{"n_layer": 9, "d_model": 640, "n_head": 5, "n_kv_head": 1, "head_dim": 128, "d_mlp": 2560, "vocab_size": 16384, "activation": "swiglu", "norm": "rmsnorm", "norm_place": "pre", "norm_eps": 1e-05, "positions": "rope", "rope_base": 14100.0, "rope_fraction": 1.0, "qk_norm": false, "attn_scale": 0.0884, "bias": "none", "tie_embeddings": false, "parallel_block": false, "init": "trunc", "init_std_qkv": 0.0224, "init_std_o": 0.00527, "init_std_up": 0.0224, "init_std_down": 0.00527, "optimizer": "muon_variant", "lr": 0.0108, "lr_mult_down": 1.5, "beta1": 0.9, "lr_head": 0.00439, "grad_clip": 0.5, "warmup_steps": 200, "schedule": "wsd", "decay_fraction": 0.642, "decay_shape": "linear", "final_lr_fraction": 0.0, "batch_tokens": 131072, "seq_len": 512, "doc_mask": true, "train_tokens": 1244000000, "steps": 9491, "dataset": "wikipedia_en"}
MLP neurons of a small language model. Each row is named by its layer, matrix (gate and up: input weights) and neuron, and shows model dimensions 480-607. Each number is 500 + 25 x the weight over its row's rms, rounded and kept within 0 to 999. Numbers have three digits each. A neuron's up and down rows have the sign that makes its largest values positive.
After each neuron's rows, "fires after" lists the tokens most often just before its 100 highest values on Wikipedia text that the model never trained on.

L5.gate1139:515537527474508489497468509515524475502495470489489480541515493446543528491480485501495476528523440502454469505521517462518515504535479511505526544530488507505513515477482497491519480497481502480518464500468522468491506479441456550526480516478485528540477488526531500454484479486531487494486526476501482528545471515505475466491473528470497539518550508511504563532534505506477517499522
L5.up1139:492539504522500475540500492541507465539516482457507545474481449493538558484514464508490532474517529515479497477505527516493491523549499534512520492531491494457494492464483472449531537531484494538483504462494501498477509474498466536476492487497508513508489525504527495478525520502488548513502511510544465515511500532522534584554498526471520534476464493501532510476491539467462502500489
fires after: " ", " January"

L5.gate58:485496519505528501538544544494483513442502491454512449464484489536512509561543506520520506515481488524527497469496497502488508473547540497529526488499493495494491495477535488439492514490492482522497502498520477471472502504474494478500526480472526495528517515461495492479500517503503504511514511497507487494477475527483544520496468511534522479507511496511465492489483486497501541470512
L5.up58:529494503512476561499505514473552514485475500518495463494541442476495471503571476486485479522476503556518484528461514530457533525509517512489511516453506480475487478496491515435492501489533510464484489515517484524503456517472518482473476497517529489472483509480500499481496484453494506496500505484507487498529498486497507499518499466509553541537493501516491491495511528526473508499460
fires after: " ", "."

L5.gate1138:510460470526510513507500532455472522503513508478486511512508524473456498470511476502492487470492452514488493522512504510468490494514478470503544512477476496494522520473513519490532513500488509510552490516540494466490481509456520450490489524512486508415490510493480518484506515479478490535516495503534460493473517530516512473506538489506474486537524487510459508514505439483516487507516
L5.up1138:475496507490475521504525468499464480488510509523519544481563502523498464522488477488489529492492479494521484479505477492486500534487491467509523551558466485485521530503541527532487527521502514448478508495494523475464499499487500480505499509493518490549506505498540480519518537513489510542526518506446491523507548488503468476525512454485491518523483488535441502448476507560500541511489
fires after: " ", " |"

L5.gate65:466493499471532513500506504491469537474510498472452468438511503491519509466492469562503482486459490483493468502521506495495496520532510495497507500452525434507511489493503485488519507482545450508471494500460540562519528496485539484503526526492506526500544503499508547515520482516504525484509530497538486475489496500509499499478575511472497496514511481464531465463495524473477491466531
L5.up65:488537518538529502477505507501532506486466508514484514492528488524485517488504516495468498471511504504525527510485488520518502512500510484502473482475494518485485512531521519491492441509519476517495525508488461472490506506493463484466522494499523495509512468505496503485534513462506512496504487511491493516492530477471487477503488494524466507507549506541492563454569501504506501532481
fires after: " ", "–", " ("

L5.gate565:506495531514507474469470480480535486476481518504479453490533504537481529496529516502510447553497529485518495485465507510519462489531449467493511525515543523474533492477512538465508457484492532540520507483517488475497528464505486514460435502495480545555479515466507497480534501485499493536479471531508506514497503498541498522521527490517519491500536492423508526499468489487500554518488
L5.up565:459497508495501493534506490503541489489493514531553483475505454501469471496479524485523510560516499478537515499531500475494495532492505500548485558532531535521504496475517497466494531485527500516490453511535511568529487465514510485445518507504481452518474469542560506459475493515492479467443479488488499523527494518469473498505506518511498463485527497496504493496504494473507529493518
fires after: " ", " ("

L5.gate772:504456554482532515533509485511501482520483526472486520533515500503456494498555460503501509483497492510503503531539501508523489484518506472446525471488512492517514445523487518542486475479477494504462499513548472508477513527490557507479476518520489477497541502528510514492511509530489510519463522506489474492533579508477499477524506488499479489477523512532496504487506476450542522539467
L5.up772:509476469495476497486515533479501481524511510523482495473540482495490529523517493461470510532538519513502525506519529475513476485536541483487493516509503544497493563478525454499480469456495482489523516508473455496490516515512482471506524512539494520489510535493519529517469487494539483488529482500466482527494472508506475442522505461493508514477470504511503498481500500470497436486494
fires after: " ", " |", " H"

L5.gate2301:430503444504515480516498507501510513478550515455493496451561570473536517408497522531540487491508497485537469477490481571536543494506492506472496513516532509521530478494515498472505461492477519516479529534527490492518491500504510479501460515528491439505502529537489450520497494497495527535482478450479481488505492493483501532467480523516515485466498494467522501513443487519513563481495
L5.up2301:502473510460496453471517466474478489465498503551489478521513470486465475473471503514457513499542513479521476475507496500515543483482492514472449493484496491468503454532513509493510534451491462549473460501472514505487533511463492522501470468492530488497514494515515521504466477513509496493500493491472531489492529483470506467505548512488515490484489532477499473476503484489505483500514
fires after: " ", "10", " \""

L5.gate1032:543491522512557497469498498497481493505503503475521495462507484507506481491493511482495502488519525480510477525589483543509504454497472476506503458527502496518495527487463486516477490498510482547492499532461511545485495507512501532511544474498460524524529520493479501530501468535487470565502503506482514514557527483472478513494505499504500524491545503474493526486525496572494479505549
L5.up1032:487514504515512492485508503499514505500525488479503505510485478478502515490493496458498494519515511517517540490491490494506530530492497526509471507461496516515521563484532507520502517489559531502462503550494455541496476513485495496525487525498525515508502480512496506536495501526491547509536497453504489526504562464484493503533485470516488488524505491442512461518509545498464543486492
fires after: " ", " |"

L5.gate99:456477520478562499462481467465495489464524514537515528519535508554505476468494497476533501536484510499533514520491507482514479449548516499503485455507540537534514527479571510493481518554486505507509510480487447497538517491501508487468503536449475499541506449454492488480489479516498528472505477545501477526490518510498492484515481496516499517543474495492495510478500540542564516484498
L5.up99:512527482491545494483487473486521482515504517493463547506468530487483488479517510471513513553499481512550525502503531497517497449560494523483507457496514492527461503526524494512497481521472508483472505485513495514460509501541514467468506492476481518507562465491500533511517502480482510499576477522492501465457490500477508493505499472488478538462509442464493513547527460508502492525508
fires after: ".", ";", ",", " and", " ", " The"

L5.gate967:528461418497532512487463527484463525474471501492483535465477541480505507489475464521510471507486548484505450478506477499514536540491506517498521484505544495477523472524506516506511495469514468491510532527534481507500522521478453503516491505493518500529496479493524494506513496459508465480483521509479478512484529517517505520469465507456525485515515519506551474470480486501478515473508
L5.up967:486469473539516491488528541480509471464506514479485502514548520486480484520548472489509467511507503488499475487469471490515504507481524510474474488513531478523492522466524530456473476501507530508495483539521528478492521511429535487495540471472457460513477566498465473525510509544509448489478489468505450511455504497550471567497445499462516500484504526514510482486527433435488490494476
fires after: " ", "19", "-", "–", "18", "20"

L5.gate1055:470485570502463467512545497492507484485495510512483501528476531502491451508510499452520484515503509515516491531488489489502496485506525479500471476495505477530498466542534505478533499523463431493474507483463468492530482459514472498537476500464489493519506489533464462457505492469505512486473509555508532501519488494487499480499517496493492481498515492454485498491503410451527497489482
L5.up1055:519542479525488495535507478510469523496500446482558513537527484445504519474489509515495481507533470504513524464496462505514488450462512480516539434483489503539509496504520472491492492541497514499516517515499490525494485475510489526517513525477527551503502513538511520500510503554512486543524495458476492511487487530483471525474496470488466520499529526492484508493505493536553526522547
fires after: ",", " and"

L5.gate1630:486522471515519494469535533531528486487486497505518513497482459486531495536511511513497510517490529485481468461475509522497506510506519498490463490453588449506463486473512478480518559491465491505500531473486524498535491522494475491501498485514501501494455467546484460550515476472438466524556510488505465486500514494547466496506504515509491550532506519516499477498484509475480510486476
L5.up1630:507512467480515513516532464506489491486465498503469499530457532465505486497497519488482567527469519538554500515469522470475476501491485465506492506490477482510466484514484535474478503483493527473506494506525516492478472512502508516480489502481545479518522456460454470492498535525508514552507502532496507515510526509573502548513530480498548509506499532514474501481494507503531496502509
fires after: " ", " in", " December", "born", " the", " was"

L5.gate263:521526513510535500511467532508531489469522510457492485519517521536449533493528471524503452478519520514490497489471521542480535507487504487510477472520503495501491500506484477503481500487466475484506481486500479520488499512526525492519504474447489518512513484562503480500493519479481497467493468521494509492486478494478508527526576518524514486496516481473514487492490500516488522563488
L5.up263:512492523525487542544460487490524513499477494546478555529517475523471528509471494502476500489498542522517494488496498468538493522501495462493503534502488529491520468499520482474492477505503477492501500513505486518504486482528512506520514514518506494482520502505503491494467491507484515507506521486464521502514476535529490442503507490508532513481469481517484483566547454462508495474470
fires after: " a", " the", " |"

L5.gate76:505489496524510484514501489484505514554487509550526486537467486487507525460503473491512494525524465562509507503493526486492515506495490534497461480497504453483498519469502459490533486515518507470481508486478477551534467512491497506509432514518451502457488515514477497501506488514453529522504505470485478484495481480518537460495500481497464477464482542515504477533517502497480485488522
L5.up76:499512495534498458477502494511455538505506491463474454540488500460541490513480502528454508529492517479471492490493499524513543492509503516470474482503519493502486501453495524453477503461453495504496460489478497498522496501524526486513498549523491484475553535489537502507472477493510521528481528483499477556508501503473494456512501509520501497482458518484542479458513469522522483486463
fires after: " ", " ("

L5.gate2359:452497506441552481449474502477477501530468494501506507489501479498530483504496525477525489502513509502465476512472482517464520490495486522479464460474487500504489491536515519512485487468489492516488526506501504499494494493542544449504502505533508508515513523444538503537519483452507470527530534501524510543490520509515467490507528491529485524476470461476502532513519487475533495502530
L5.up2359:436483529495469523490505529507504497481499487481478500512477488506501505516502492529528487515535461482549497489475494563527498504519466530495453452465469446503483519496489482511522474501483473463528515553498452554487486487505518489500482507490502516523520502511520452499493487494539472508512470501506483506465450534486516519472526458507434531483511484425505493467491516467534492483486
fires after: " ", " van", " |"

L5.gate2213:483551545501521508547494503502513491462466551473513504520479551500462533487492480477485486503496499507483497480462500496444491504522432494414492494508470460463521480480492487507536514491506505547506509467525490542502486506465540515467494510514519520485491470481463487445543524513515502523488531477499483521489521496469489477503479486496509476509524473504491488522515501491517508466539
L5.up2213:475505519502532516436512502500505505483485532513458519461475487533513491504454523527499494506538473485496468504436518486504486468495519526473489491498503518517474480525486471521480495491563525543526453499502515488513455466496487473521531513507484496482498509484553466468479496486470490505487494500508515496471504492528432471496510484446488528523511495477475463502494499518472514513535
fires after: "–", "19", " ", "20", " district"

L5.gate1497:501478467514521527498507509515502494513473440503513496513521463486464526530485526516502469564572547469515482527521526457523531517507554491460502474527478533494511448525546491509522517499522491492512451492530480480456524501451517567454474545489492491546475498530488477489484477553464494509499478524512510578528488516508527507493496473513516521517488480488464546478517492455518518492495
L5.up1497:507519518463498510492500488512506469509505458509526548511479505532467495507526505485504510474527484505451490463498518473471517521459473509491508492522519445486483487479489492523564516529452505523494472475493532488499522497483528500449503453510497476503527476470539474492492452502446475490518488472517473505474504508499503465501528526509486505500478451519463500506550489473516502521464
fires after: " of", " the"

L5.gate217:533523515500489503466506494531519539457511521474494513486509485516462448503476513488517488492479497537482507482513489490547510449487488547533520496490502528479503487514453464478520492507445538507469522513497528510512528472489507513501458486507505539492479562497542504489510526476500455534458539529494475506455489476489567522494500506486555495519512510514533494462469503518489480532534
L5.up217:524492501491480528493509493494502496480506547529492435514510493459499501526506475505467531477529499487498494513584514483476524496546487474505528471436507485501511487502497452497501464477515483453505517537503519519472501518473489469516493516491481529499481500523478514488467508431468498492502475508473473505505484493505492502478536490480527518452508509440495490517505489478533500485475
fires after: ".", "–", " "

L5.gate487:482472506479472505463494509472485517538521468449507474502534456539510529489479524473490462493488570454493524505520491493525482422475500471532490442510533502509505504527513541469494468480494502526521511464448525502521500488505470540492559523493480449531481526507550528469573518482519498495479494547541509497499493488452508530506464482486538563510486493526508523472501462571473524494500
L5.up487:516453480484494512495496466493514500474524494509543480520486489502528492528550542482499519475471503531467543450486500505481477548505480464522526517495529480484505527476534517487536492505502506519504522501539482484481529520499507523510472533502507468489501487515473502516457535510489506536461490473503507528493540496527510509468492515508487493525528465499511478532529500521498503472478
fires after: " ", " |", ";", " is", ",", " ."

L5.gate1562:525459521503504481501499546477469463502441470509524490489520491481478465530516505482510537504513518500502506519504528540531468478526497524531450521551460533490478481493498486532523506504549520513521502519477491492519538478454511480532503504487505516482529485561495504499510484479502512561482463512467482511519549513510538462515472466487455510544494524503507461531487500519488519495522
L5.up1562:519442490479472540497505506483489504525504517483506496493498477500486513491511493491514526491509518485495511554488482502481499555512513543476434485515473525464539496501503525533544493509482533503507495493458521492532506479457469446502525518526510517505504509449500505462479505522544520540551510564511482488497480492465485478496490540463440487503514543505502501515493528504502503503519
fires after: " (", "A", "N"

L5.gate357:518505558503517502477499469498460497524497517469496498459522461474526503465529525479519463471507511463471497454484518526518500539484492549496472504453542515479496462488511489458523488516483497515514488531524513486479522549479510493510532505505541454462492517497519514497554501507489522464481495504490546526452546516464479506460501545512482552530490484508488566499499505484471522544459
L5.up357:493455477502470523505507530492503543511490463483507484496538510493487528484511471483506527515469483520505499543513471522484493471499499496473508507503473496490464534471490473548500460482498471554474542522522519524461545560511493516521527477530557513547501488472473522520487549532537504508517481505537503503506486507509520489494498513494506515525472513496501507473483480503515494470511
fires after: ",", " of", " in", " is", " (", " "

L5.gate768:461501500500536476510534500496529507449514532456518520506500527482465511486494504493488499483513428520513451529465499523428525525461441518480519462467497482508511497538486501475533529523544490522498517518475524534484528474502506487496481516475507486503492461506505522495538494508472511518484494512477486474488506503515541525510490506535480502513522532463509489488507513462508518502462
L5.up768:499494536506491487499462460488562514473474512516507515461531495507491455488495516479462489521494502517508492507499507561524473510507519475484499533504514562490544450534458490437485466458507561484534490505510513485485465541479536516481454491462550500511475529483478518508515463527500470534490486453504518483482536500477519450543488453531497520514479467476475509482500532477483510509491
fires after: " |", "|", " \"", ":", "\n"

L5.gate431:475509482488498499555485524471498550507453488517461497487507537514477489498534505520474456475500478550466496520513523467517548525518502491466496525527486504499494494548515482498514558491450533497487498509537511503481479497496478500545455506491485504522511487517516529517510495512482506542511518536505467514452523476550528464516468469507541475460547529485485479471498554460474486541539
L5.up431:542451483527510502497492514479515474523533483522554506549536533506529520503491498543517474494533472477559492485485538503513537509480474486474491476485511502486461519485468508478473492491504512517550505524508508514566497480474445442515536496501497492492495539478504486499476503505482507511496485480518528505448494514507455496504498490500527535487492547514466499495508453548511539464486
fires after: " ", "-"

L5.gate1527:455518525502493560466498516451457528509526512520442491506518485477491522486527537496487506488483519477490498512539471511512532487548476503492505522517492501443500502443523504536532526461520501497494464535485469477522430480491504508439527460527510495448499459514499471490504491499508441525505519500473523479521523483506506479511526483452498491516490541483524536442515518500519513535555
L5.up1527:526517458532543533496504486493517491478484557513504477515496501515538461492516458465490474473493498453503537547529478531510511517502467505492496476499491484511511534531503501501533521500470486487476492507437505495504502529511524452504473507487481499469495498500509513475525482493497464492504491524512513515484513516521474512542480485523528517479545509502505525493492482530506499494508
fires after: " ", " ("

L5.gate55:473512522467511508504490485501520499481482505485483525528512495479514497500480466510525548538473493498541518517525511524544504505513505534505551469504503467503496510487524494492508471470552525534484495527485433528466512517488497516517475480514512478496491470484461503478493539516484519526479496552496487476482482455477493481493518537544482481481484532490476548479440502482475503488508
L5.up55:475523452511499536481490515456518462524516470485531483475496519476465487516484453436510554469496495529466443485564529498502504509501506482498499470522451495488479491524512506507514574489514463499491480504530464509479513496507466491522481512568429525501548511523495521477500514442482544508521501498486514522489532505525480493461497508500503498527508493540522528512524505538476464482517
fires after: "0", " ", "1", "+", " |"

L5.gate1940:471539510454488500511490474489507505505520536524532493467498494526500481497518507518542492503498512477537510524431500455513452500511491475547497565488491480509508492515477508472526485547518465534457517537521492533521515538477466524488510484506467528516530533484525508476501491484497500543512530464559553527517484522497492504478518472558500466499484484500548494523545526503537473505505
L5.up1940:502495489480478553511525464493487513498468484518541482531503490522518437522472495514485517487454527504495497508542477481541502473497499527469519455505523515498471506493457493542534524536497521477515517482505503476497512508487468515514526491498484509508529493467508490537496514539502507505483498467590469481504503450436476466486495547515497475519485493495490478538501528502491503528424
fires after: " ", " |", "0", ";", "–", "1"

L5.gate1063:513468486453502441516522494534528512511512482442474507483548422519458516505484434499538475503447485514476487492507492512497520510493502460527542551501548464497510465522504508512496466522506462512486477488509513459498435488523471485497510516479474467498525542453523500498457450503502500467484508503577502544505488449502508467463494490503523504488512504534450469451499484514524525504483
L5.up1063:508499513474489478529539481509514522468536508486497539489526491491485526491511440588497515541469554448537492510534463515525493510522503511493489536516469487502508490488463548511487498505519464520505480510471524486497492506484520486453496474489511516508472523500466564495506516487507486531498478519519481521500522511501477511495525528507525536499477494490478470476495486496544500517495
fires after: " ", " in", " played"

L5.gate2157:460455474476491499503523514538462504496498446514451468495532484476491523500497436508536507480569509468517493534495492495477536507465494501474520473497533497489468496479494543487469512505468502479522523490512548507473472480453510456517498476487501526486500502485515474515467490524501474538570478511498487498528495541497536524482520502522479450492484444470526464533485510533478487500517
L5.up2157:537534493535483518464469483486503496464547504522551534530539500503510495488465478487493550480494445499467492500504557539496543489516497511493528487505494482543472493491483468522473509530514481501522484494494553537489478505491500508480483516494559546483515468498517531511493516553515419487490544499489487510500532520489508542559472481468545509531429517552521449475495510538488454507512
fires after: ".", " In", " a", ",", "In", " that"

L5.gate116:471509493489529502514485514492482498501536504550529509497490489538500504478517496492508506507526508478480499505521476478508466543532510552483468466471497506498480523471511505497526496524503497515500495520566488497529474550503477483490478523497479550511488501539538457510477491501506444506502505493522465521440528490520490487508488521484500484506476485466452472541477514485508521492497
L5.up116:499464522521475494474501465456526554497487515488511481513511498480515481520501495494466454492505460463473540490504500459498470540487506490531538484520458516509481481524529490535516470498499482517494464488550550510508495524534514453484499503528456465491521473480467497513489475516481512505512526501538466529482490489523514484531474451470511455505462514483493524513521526496510486526532
fires after: " ", " (", "°"

L5.gate2343:466519510464482517522510502455479522481526582521514446526452460478519508461502508482532543489523496482508558475545477513457473516513506512467486536470502458515482492546504485514527499512503463522520455452539509533503501484502470514481477520478515547453485514471490524476535539552479465508499513521480509473480514519524477475460483515538466502490524503479511487486506539533460485513500
L5.up2343:525513519491495456490513508481443525506543488529437504474473492513480533452482501499489487480482493506574514467519480525494496488475517515513517512505482458564505480493478462544526487469527517487503486456475467558541476486554544477500484507518453481497467502544503510504512522541447483501547539478508498498508494519484516481533463485467471526461487498503513517490479448526498470488499
fires after: " |", ";"

L5.gate1012:518489540464528504463521494466501492511513495460484460497551502497435533520499527533495506510500487520455498494471487521507486483463558500508489501506532502452512484510507473520499491538505502530474447523533502542480576469513510491524551492513534507514487506516486523497499490485460480506501486522522510528495501508494499502494519493476491483521475500474524468492469546482577496481508
L5.up1012:503490540532494482495540523494512474504516537546472480521441492570530539484493495525490520452494558514500456505526528507499481471510533522488494499500436466487509462455478483505533511451508496482520485474462509498504503429547496500532541490514510505522535481531534521442537487526500490477472484496537479493541507488553490506473502498462504544485496447503507505500464510507534483540482
fires after: ",", " "

L5.gate233:494482475497492453486522503528558473540476502513518513511497493496511537512483460486513488484530484469475456476480520534546476457469538487471526499503528515491478528521535478509518503527518480497492503502499497512483510475475517466481495460551478507495485521516478512500481504467521471537514475510487482507492524498555522495479521535464487520498510528503489524447511511506558516475520
L5.up233:511504522517556481478479490497505517464522498507447484541476557498469492520489498509488482539507513502523501501501452502475543485524507505500524464529464518481527561490524508508476535477467499504517479524502485486530501476527495492460452503487538531453475542519489513525556459490451522517525497475458463525500467488511503520442493479477500542468493513501499514516497513470481520473480
fires after: " |", " at", "|", " in", ".", ":"

L5.gate777:497461461527482551487490498480540475507508505484524490516505524473444474486505507503524527466513513532519503482530481491507500502490518469474496524504510521493517493518470479497490506508455509459497496511491501432467520508491495479490506519484505467507497492464507490489502475473517556490471483493488501519491469511552531497520503550534502526509538480540513492526520529518516503488485
L5.up777:462472483529449560503491516493498522522484514467492510474512517506536536508501539492451487562537491449510460519478466493485497505483522439543540475501514488526447498524476537506482458560478455477497525459500531472535519497485501537476506484483530519500547542499483438528522500458510492496529504490516478535509479477512495509515501499515531511537504491494504485474514511522491527465472
fires after: ",", " D", " medal", " U"

L5.gate1974:483491490504507508481509488484505509486483465453505535509500496504477538482492497526494502511496506507525495495543479465493493464519505485517527499473512505500523465516523418495530496481496501523493494519508525462466511497504508479502502538493553514499502473456461470535486530500505530490525528488458520477507482494502500429538478492506531510444515488533514550500485507514500503478480
L5.up1974:496456522489515438527521502439540537497466499492458506507480515505448475485539500482520490510524475482507549484495515550510529499507508502488517482536535459497484436508480501530501437523510505513468483475491493491502494460513459541501485464495550521508520501487528498443533540498469479521501517486509468491497526527417519538517508499498506489506499476462535496508495510502459448519491
fires after: " the", " a", " as", " was", " for"

L5.gate1822:502539505484498516502500485452489498498493482487489469480528491489449470469488469493471492482532539523491530492476515474502469469471459494524469481479477467565507522510508518447470533475468476536536471528526499545488524500489515506498498479480471502514522518482478497494514475488514530556494491563527493471474522481471477492515499516519503442475476478507451541527545515499479471512541
L5.up1822:485468522517523447505488521487499531471539506477498466507502443504514513527516527500497461548491570506472455519491459504510526512520484450496492518497515547503505467495517510501529516508488473528498562459480486466522517539497516485491531473546517487493473510446498468472500524529520520496506527500493477503500461517468443486477487537515485488500493472473525485504548521499511530525505
fires after: " ", ".", " |"

L5.gate799:516488516496508456500514488488488490526441532513505463499463493458526499532506462492479450506514510481514539481502517524509525523502492506540474555494483479446501503467508511491515480532499525512504481542522514500503530488494484524447461520499494481484511529456546481469512473525510481542503469541507468517476523489542509477487501490521477510488496517527490478458518536504487504479498
L5.up799:513529505477539447570495469490518522511484501508517522469507484486515466504511504524465488500508467508514485483525495496464541494470461505541463524518474505514544496486498464520491494519506504487493462512511499505527537461526452495477456486509501515486502482515497516471477493476491501483479464476474497494490469510453488484457493513482548495550543524533504543487491528509514517465484
fires after: " ", "–"

L5.gate478:470495495470530478492509522516461527517526530501489499503480512456509496453490494500520505502429467488471555509478518506487503479487519467488446488489550506522489516537512480495534473505478477533494464527492496505484482506499481498467493510489514498461497485478482492529527482487484532449517482514543541491516476544500482445458497489486507494532504522459518444507494556513492518504497
L5.up478:484487459493519483452479524483497498465498486513471470489560521495484493494479485504491472480487487485524486499538490495514562487496480495443485502477487487519472532453493507491479518511549540475465548483475520482484554483516507489528518481527484483490515527553517546523522488505537500527502472474470496493501485521523509468533530505491541494451443519490551479473471511483505496454491
fires after: " |", " "

L5.gate1400:550513527511570503461494530477488469506534518463444513446476554525469495464502501504520511545472521503496515493457511485540557523520520473540507522520524485482481528457483503505512451484536532505475493490508479566504471515500511512511513480529494536516496486503496501522476473506527495520491463501504481486465550489490538522491508498522522509537471434473484481472519512535496486515521
L5.up1400:506502530522505525521488471519504515473494489482523439505459463485499517502455504525527562496553461554535500526455487495518452480499492462509459469496478521429473478537483520447513526529473511508468531517489477494511561536514514482507515465495499529488516528537499495557501534512531478511515498469551490555520488475476473509544478542482526515486482485482522498490447511514512488546476
fires after: " ", " ("

L5.gate1703:502468509511530502481498476464542473457479516492526465504543470507543465477532501533524480547545442496501523502512515499487523539547429511540510486504485498470490464526528516480563517458538530502491502524543530486483547517485460470467514496477494501513483509523510465510520485508472488526505469525531497495479540509529511483505489531544502511487517423473526516522476470500513522517479
L5.up1703:512491514488528478518518503495527467434517476493511530463500499509507488533510503510477469467499481520496503542493512548509522513488506505464479539498529517483530478520516540518505497519505490524505502522504511516512527454482458497492546506497521508514503498560526506527541514488495512475491519500478457528464500463494534493490495475509483484522525531573495478494453487495489505535484
fires after: " ", " (", "-"

L5.gate310:496531520497533530515507476513513491512512465471506538498508473518519496531512464503469527520523511544531535478493498449511499505507499517490473532482539510487501500536468497557530531524556483519499515515459483451528505464497464549487469492512476461523474516515494497479496480500460550445513476528549498498508528579497471542509550514506533520497480524483504504509515488535483467501524
L5.up310:484515523538460486550488560535511534484477506471467476528453489529516478511481505522496510524507476480474500478523490482516507469532487538458492427507472496494540536516475483491511510518480536475574497526551503530454509475547502501502538522460486512509526489441503530513476466507494476436539496469505482500514501497510520504490491520476493449531480510485521500501513525482520529499456
fires after: ",", " November", " October", " May", " February", " December"

L5.gate2073:511509534520538527494518511503528483507460506513531484495549494515482521455520521476438469486517516490459521527528512480491481516498475491480503489512447478507448481483539524480480496510512502516508549490551537482516484484487503527511490557510525519524541502585507480511503485504504497522488501520486500534489488492449526527490471447500484518537523502486514524516479504489504503519532
L5.up2073:473519462497511533523506555497524558473494510526494477515477509515492501494507477475495466502533464487507541511505542530507460513493497526516455504522527483485450490493498497524507480501529505513486499481534485519540493518527481522494486515526497451476496484505500525504514504509534521535472515506493540531458512515453505458436469507494480509484493464457499530538517491499504476517471
fires after: " ", "-", " Division", " U", " #"

L5.gate2403:465498519503504549483508531460503461495499466495495482484532532525498509503485525521512458471468491481485493524484483480522515533485533504501501481469486456474470526472527493542509515542469495522495490484500497492508487524517473539530496519527462466478439506545505521472499500465561483495516484468545506520513487553477499468523501467470509511483471491527452502482483511516524493496498
L5.up2403:500481499488503525493485484491511530468501494494509482509519499513484513465515503446499487531480508516471503487487468461530484497432541464453497522536480485473509471497511507566489528536499485514506517500497481495533488503463467546507531487473490477495474465522509476484514533480493508538473540488545481545502488480510471451483514494464512522449506516497465488468479494587498502502482
fires after: "19", "20", "18", "17", " "

L5.gate497:536500475490519488522559519531484484490506513485479532505534504495514535477511507490498532465477441532497488498487458488470469516510463458493477527547475546513513471450471464551452483527517512527466477514485465469473492494511488459487477496472439484495487560470494536533487514512523524519476527482494492504492550484502509489491504461494510484505533493537509498498497491513500451510519
L5.up497:513502512464507535488454467524482515497488493514460501498455475500491511484501481519549483484474495512474497531514481537505453511479483471520525513512492495510475499522494490523517537517497497482508499551546512521486515443489493528509485491514512500456483466497500505528523503483503526476518465546512489472531493509486506506497498454511544483508528475504478517527444523522481533498520
fires after: " ", " ("

L5.gate759:512520457487517540472552508464504550492475521556548517468476410475479533480520483505489515478547482498518489487484473517530557507496485465500482496485469519478556502492484519538487500461475467540520507533513477504529497489497488517467538533467489502511483500512498496527485498488494501489503498518504524477476504465517481481474497493527493489507471550525447514493461538520528483472530
L5.up759:491535511448483516487480461487451485521505502502477466498499482470526458492495483508467519472499490523523472525497502511489524525544506499532550429507495491492503505486486538546510491476476545489479464528480534505521453502476428510465492457491531473506491485523520457513456518498518481506517540500493515498514534571520468554550486497476507462497524485514515543478496468522486546485503
fires after: " "

L5.gate2455:511510501522494486518532488515500475485523493477487518532543467542456479476489511483491486508501523534499523505555544525455532502522533494507491531460542530485458483476485488516493484475491515484482492484544488514467448465546523495473481528455515505526537485479532494512526467494516480543500511496476547505481500468525477501544484508477492491480486505506497497464492490517514531532492
L5.up2455:463527494529531486513507543489511477492528511496460487540519487476481514460483476469490488545488492481469487517505556535540519531517513482483512480489490478496495464477582505491476523469506521476508520506534516545467509502524484477522513498516461508470496512549480507537486493491526495494545503491495481528509488528521502454507522513526496500493503469517505487486514505478463501473485
fires after: " ", " |", "0", " Report", "5", "%"